config.toml
activation = "swiglu"
optimizer = "cautious_adamw"
decay_fraction = 0.899
doc_mask = false
MLP neurons of a small language model. Each row is named by its layer, matrix (gate and up: input weights) and neuron, and shows model dimensions 64-159. Each number is 50 + 12 x the weight over its row's rms, rounded and kept within 0 to 99. A neuron's up and down rows have the sign that makes its largest values positive.
Before each neuron's rows, "fires on" lists the tokens most often at its 100 highest values on Wikipedia text that the model never trained on. A number after a token or word is its count.

fires on: "re" 35, " Port" 11, "e" 8, " Gold" 6, " Be" 6, " Geor" 6
L7.gate121:50 55 48 65 52 38 45 49 55 54 66 54 45 56 38 44 65 42 59 48 39 42 46 55 43 47 53 58 56 40 67 34 53 49 28 72 36 46 54 48 41 34 64 44 30 31 43 50 34 30 38 60 49 25 76 28 47 56 46 41 32 45 56 46 66 43 65 65 60 71 75 61 34 56 53 40 52 50 72 22 58 52 54 35 52 53 53 63 53 80 65 59 47 34 30 58
L7.up121:76 59 64 47 31 32 64 41 34 39 48 35 44 62 58 40 49 46 52 37 52 52 79 57 55 69 24 37 45 59 42 23 48 30 56 60 36 70 36 36 61 58 51 48 51 41 54 36 37 48 50 52 49 33 60 46 56 56 54 48 65 42 56 63 59 73 76 63 33 49 49 32 56 58 53 80 35 48 55 54 60 42 50 38 63 36 58 68 65 50 37 44 49 43 60 56

fires on: "m" 19, "it" 9, "b" 9, "ep" 7, "\n" 7
L9.gate396:40 27 43 50 58 53 30 59 24 32 48 65 49 54 52 47 68 47 63 41 42 39 68 44 42 47 47 39 65 45 50 27 46 54 67 23 44 47 53 62 54 50 30 34 57 67 53 45 36 65 33 48 47 45 60 51 58 42 36 50 45 31 37 62 55 20 56 58 43 50 55 58 50 66 40 55 63 59 62 31 47 63 29 33 46 46 44 51 37 13 55 51 58 30 57 46
L9.up396:48 62 50 52 55 49 73 40 31 68 41 61 44 39 58 38 58 45 60 82 44 48 55 50 53 43 54 29 57 30 66 45 36 42 20 45 39 72 45 48 39 34 55 63 38 79 54 55 40 53 34 43 60 27 73 62 58 67 30 43 23 60 34 40 64 59 51 51 63 41 58 42 37 61 51 69 54 41 39 45 33 35 57 53 40 63 62 43 38 61 51 53 47 65 36 48

fires on: " ro" 26, " stud" 21, "ro" 18, "oc" 6, "i" 5, " wh" 5
L7.gate229:65 27 55 46 52 62 36 44 37 50 50 26 53 34 39 41 53 51 39 38 57 53 35 51 66 25 67 66 55 55 64 58 53 41 44 62 44 36 61 39 47 63 53 33 64 62 56 52 66 40 36 67 51 70 44 31 67 77 50 33 47 44 51 56 57 55 60 32 48 35 51 39 76 37 44 50 71 62 54 55 38 58 62 44 57 46 35 53 67 62 47 63 33 48 36 74
L7.up229:80 36 62 58 68 35 30 52 36 57 40 45 37 53 55 73 62 24 65 21 44 43 57 39 62 34 35 73 73 55 32 71 55 43 48 45 60 53 51 52 53 63 38 59 45 48 40 44 55 46 52 63 40 42 77 44 74 41 41 38 49 45 58 40 38 56 47 40 64 53 63 68 57 50 41 47 46 69 49 34 53 52 53 63 61 71 41 48 63 63 29 46 53 45 49 55

fires on: "end" 29, "it" 21, "ig" 20, "ced" 8, "ied" 6, "j" 6
L4.gate327:51 57 65 35 62 52 35 44 37 59 50 22 41 27 42 48 40 54 57 58 49 34 51 41 31 59 23 49 66 48 42 54 65 41 41 64 61 38 51 25 63 60 35 48 54 36 59 61 50 60 55 28 36 23 38 50 58 43 72 36 54 32 53 40 36 41 61 70 66 71 48 50 64 66 64 73 46 44 47 43 54 44 62 46 51 51 56 69 56 79 35 67 51 45 47 60
L4.up327:44 53 63 50 50 27 60 42 58 67 65 33 53 64 64 23 53 57 49 54 50 55 61 52 45 72 36 38 60 44 30 30 43 49 22 34 76 42 46 51 60 49 53 60 65 52 49 47 47 38 50 50 53 43 25 43 61 31 61 44 67 56 64 40 52 57 65 58 61 41 69 46 62 39 68 68 55 45 28 35 39 39 44 45 55 58 49 57 42 36 51 52 65 58 54 43

fires on: "-" 16, "est" 10, " of" 9, " qu" 8, " well" 6, " to" 5
L9.gate334:56 35 59 39 68 28 58 49 54 22 63 49 45 37 43 67 40 50 47 76 54 60 64 40 42 44 53 20 57 46 58 52 48 52 38 32 42 41 69 34 55 49 41 47 70 60 55 44 65 41 48 46 51 60 56 42 45 69 37 50 40 39 47 42 72 42 38 34 41 41 48 61 41 48 38 38 81 71 50 40 53 40 48 38 30 64 43 39 64 52 65 42 53 37 50 54
L9.up334:38 58 48 42 46 46 41 67 56 50 57 42 47 54 43 66 18 48 18 40 46 52 37 66 28 42 41 58 67 57 67 71 42 47 55 50 61 30 60 32 33 36 58 46 49 28 38 55 49 48 55 48 54 64 51 56 60 68 46 65 45 54 60 48 54 30 33 18 54 38 39 55 40 42 74 46 64 58 63 38 39 55 54 39 20 38 69 49 44 28 48 26 46 38 34 36

fires on: "ig" 52, "é" 11, "og" 11, "ed" 7, "er" 5
L5.gate2:48 48 63 40 49 54 52 63 49 34 55 26 57 67 49 57 51 57 53 69 57 26 43 43 57 73 37 68 68 51 56 67 44 60 62 58 48 41 63 67 66 45 76 71 53 12 43 37 37 76 46 58 44 47 50 45 63 58 60 35 45 48 67 65 44 56 52 61 37 56 61 66 39 68 56 57 52 54 55 70 48 54 64 54 43 47 47 61 41 67 60 28 32 71 42 31
L5.up2:35 50 43 39 41 41 53 39 44 23 65 35 51 39 36 42 57 61 48 60 75 66 78 57 39 58 59 47 34 78 44 50 73 56 41 58 60 56 49 69 52 64 67 51 45 38 54 48 56 62 43 57 58 47 33 58 42 67 47 48 77 63 39 56 46 65 51 44 59 43 53 46 54 56 69 61 39 63 68 65 57 57 59 50 42 55 63 46 61 49 74 37 44 70 22 46

fires on: "ust" 21, "ay" 17, "ost" 15, "et" 11
L4.gate266:55 44 72 59 52 42 31 64 43 31 37 42 33 65 52 57 46 46 55 63 47 56 48 45 59 72 54 63 57 46 42 74 49 77 68 52 53 26 49 60 56 46 37 59 39 46 46 52 54 65 44 29 30 24 51 41 59 56 54 64 70 36 52 38 42 78 47 71 45 57 48 71 32 59 53 54 54 50 49 77 64 59 51 59 40 40 59 47 58 59 35 36 45 38 40 60
L4.up266:34 46 60 66 52 37 48 57 57 42 56 33 58 44 57 27 43 72 58 64 66 46 75 49 25 58 38 73 44 31 37 42 52 60 37 71 37 54 52 44 67 62 43 57 35 61 61 47 62 33 63 40 39 65 63 55 38 62 34 41 48 60 28 29 55 28 50 47 50 41 58 52 53 66 45 56 38 53 59 49 63 59 56 44 60 47 23 47 65 60 47 58 39 34 45 46

fires on: "ach" 21, " bl" 18, "al" 11, "th" 9, " by" 9, "ch" 8
L3.gate226:44 66 73 55 26 51 51 53 20 36 59 62 33 34 41 41 49 70 51 34 49 33 31 69 63 42 41 50 32 41 41 38 43 40 55 59 37 56 49 50 61 43 22 34 59 62 56 74 43 65 50 61 27 50 40 45 70 32 69 45 44 39 50 43 48 42 32 52 49 48 53 60 67 61 60 61 60 42 64 57 65 55 31 33 50 45 57 45 43 63 29 40 48 39 38 47
L3.up226:46 57 79 48 68 67 42 57 55 51 52 56 49 61 47 50 68 50 69 37 44 51 44 59 54 59 53 37 62 56 52 71 43 52 40 60 41 74 61 46 27 64 64 69 62 55 66 51 52 37 61 56 43 34 54 38 61 48 46 40 41 36 39 37 53 70 57 62 52 49 73 64 50 29 63 29 58 39 35 55 47 62 38 46 37 49 36 63 42 70 67 48 58 55 41 59

fires on: " sp" 22, " reg" 21, "amp" 16, "x" 13, "f" 10
L5.gate396:43 38 36 59 66 47 39 47 38 48 48 51 52 49 32 57 57 60 39 47 44 60 50 44 32 62 68 41 47 30 42 52 62 54 44 84 70 49 48 35 67 35 57 51 62 67 34 57 33 42 40 40 32 58 29 47 44 68 58 64 55 60 39 55 54 53 57 51 49 46 43 49 29 70 67 49 57 57 64 50 62 71 32 52 45 72 56 58 35 64 49 67 27 70 50 39
L5.up396:54 50 72 48 50 27 36 61 61 56 66 60 51 74 52 53 49 49 35 39 65 42 65 46 65 69 55 43 40 48 56 36 35 41 60 70 62 23 39 47 67 42 59 35 32 41 56 62 69 35 47 49 41 44 46 43 54 46 43 48 43 70 45 40 58 66 63 54 33 52 58 52 31 49 51 47 56 51 30 70 43 56 44 63 47 51 36 55 17 72 32 35 42 38 45 50

fires on: " of" 25, " old" 12, "and" 12, "ission" 10, "der" 7
L4.gate93:64 38 23 39 55 65 49 41 36 51 33 52 53 36 64 59 54 63 37 53 47 53 47 25 24 56 53 23 47 48 35 50 42 37 54 64 46 52 48 36 44 44 43 41 42 51 39 44 56 38 32 60 43 51 36 39 24 31 60 60 47 45 45 61 51 48 50 45 52 73 46 62 38 51 53 36 45 68 54 39 25 69 51 79 64 56 28 38 49 52 56 38 63 43 50 56
L4.up93:48 35 51 42 78 40 49 28 24 60 40 43 49 58 68 43 49 35 33 61 37 48 42 60 49 59 60 32 41 58 25 64 38 42 57 42 53 35 67 63 40 39 57 42 70 51 55 48 51 52 50 52 44 54 33 55 52 28 25 44 42 41 56 41 45 28 57 42 61 52 43 53 29 37 64 55 63 60 64 40 62 45 55 62 59 31 51 33 65 49 65 71 43 49 48 56

fires on: " co" 35, " Be" 32, " Co" 24, "e" 5
L4.gate53:67 65 18 64 42 57 66 64 66 41 24 37 49 49 39 65 59 55 58 63 44 40 41 44 49 53 44 73 54 53 63 49 57 53 23 46 56 41 70 57 39 47 51 56 35 46 68 59 35 55 61 39 41 46 53 52 51 43 64 73 31 39 31 48 48 38 45 31 50 70 49 38 65 68 40 54 63 47 60 35 49 33 49 28 34 63 54 50 59 71 52 49 61 36 46 61
L4.up53:47 68 46 50 49 59 34 67 46 48 66 60 58 61 49 66 56 30 67 43 35 63 51 44 54 44 52 56 61 30 51 30 52 38 35 48 66 68 46 45 29 58 62 41 63 45 57 25 37 59 40 38 34 26 35 50 67 35 62 41 29 39 49 44 47 46 52 56 46 36 63 57 65 63 44 63 37 50 49 60 58 34 57 50 46 38 57 53 48 53 36 63 48 40 63 52

fires on: " of" 78, " var" 4, "r" 4
L4.gate421:60 60 55 39 26 28 60 53 30 49 47 53 63 49 64 56 54 40 34 57 60 55 45 50 44 31 65 35 61 29 48 70 57 49 35 69 50 30 38 21 49 51 39 32 66 52 37 42 32 55 48 36 46 42 40 60 65 38 43 53 67 49 47 30 43 46 56 38 36 60 53 31 45 41 73 65 63 67 63 53 53 37 51 48 66 72 36 48 46 34 42 55 59 37 77 50
L4.up421:39 72 35 42 33 41 46 59 33 65 72 36 50 61 62 58 33 57 51 51 56 35 48 59 51 35 59 58 66 53 42 33 57 43 53 48 40 33 55 35 50 23 40 40 41 52 50 63 60 43 60 42 57 53 65 54 53 70 37 55 42 36 52 57 49 40 48 41 35 54 64 66 37 61 44 69 55 59 53 43 38 84 63 56 27 38 44 47 51 70 69 50 46 48 71 41

fires on: "et" 21, "ip" 13, "arri" 10, "ets" 10, "ett" 8, "re" 7
L3.gate52:54 19 42 52 46 56 58 43 41 32 74 44 66 47 57 63 58 21 43 37 52 60 58 54 74 61 53 44 36 50 38 57 67 35 31 45 33 62 44 43 42 49 49 23 52 77 49 56 35 50 33 37 45 34 36 44 69 58 72 43 42 54 43 55 55 62 56 44 40 44 57 73 56 49 37 41 46 56 64 39 62 48 45 71 45 34 76 45 77 65 62 58 49 60 62 43
L3.up52:59 46 43 48 56 48 56 67 31 22 47 37 49 63 74 57 51 39 61 40 46 56 44 49 59 58 37 50 57 42 62 77 50 66 64 54 57 64 66 61 35 63 46 39 42 63 43 31 24 46 35 40 33 51 41 34 32 46 49 55 49 53 34 56 25 73 55 40 46 53 63 54 44 50 53 53 46 40 43 52 45 51 49 37 39 39 50 45 37 43 42 46 39 64 30 41

fires on: " dr" 24, " " 22, " med" 13, " V" 9, " (" 7, " com" 6
L7.gate89:38 39 62 69 58 43 51 40 43 56 53 56 60 49 43 41 45 78 61 25 46 58 50 77 66 27 61 68 58 43 33 63 47 48 43 64 51 41 66 63 35 49 51 37 35 43 48 57 45 52 24 70 57 53 42 43 47 54 21 58 54 61 49 52 47 45 53 45 41 66 39 40 35 20 74 66 61 42 70 53 37 63 30 52 48 41 52 53 42 59 68 52 35 48 71 47
L7.up89:50 45 27 64 25 56 54 49 50 57 55 32 45 29 44 45 42 43 46 39 41 64 43 45 43 65 51 49 47 49 41 79 56 54 43 43 47 50 53 42 72 28 37 40 73 55 60 64 31 18 40 59 58 52 31 51 33 36 52 57 70 49 44 39 43 48 46 62 65 49 54 55 81 32 55 59 45 55 75 69 46 39 38 63 58 49 57 55 64 65 44 20 50 43 54 52

fires on: "===" 53, " ===" 37, "====" 6
L4.gate198:44 52 67 41 53 38 68 52 28 43 62 53 41 49 41 37 53 32 57 28 55 21 47 52 46 24 58 60 77 27 31 30 59 45 45 57 59 69 45 43 36 22 50 44 65 48 38 37 56 52 43 52 34 40 42 41 50 55 63 68 57 67 56 41 40 68 73 48 50 37 52 31 41 41 31 48 44 50 80 61 49 55 61 58 44 53 29 61 66 72 60 66 49 39 57 45
L4.up198:53 44 47 71 65 54 29 50 56 53 29 31 75 34 52 45 60 68 54 43 46 49 40 63 47 64 30 37 37 75 50 40 50 43 53 55 44 53 34 46 72 37 27 62 43 32 52 79 38 48 46 55 48 53 50 50 40 32 21 72 51 56 40 44 38 42 33 47 69 29 49 53 44 50 56 51 69 48 55 60 23 51 33 37 44 59 69 43 52 62 72 43 48 37 73 29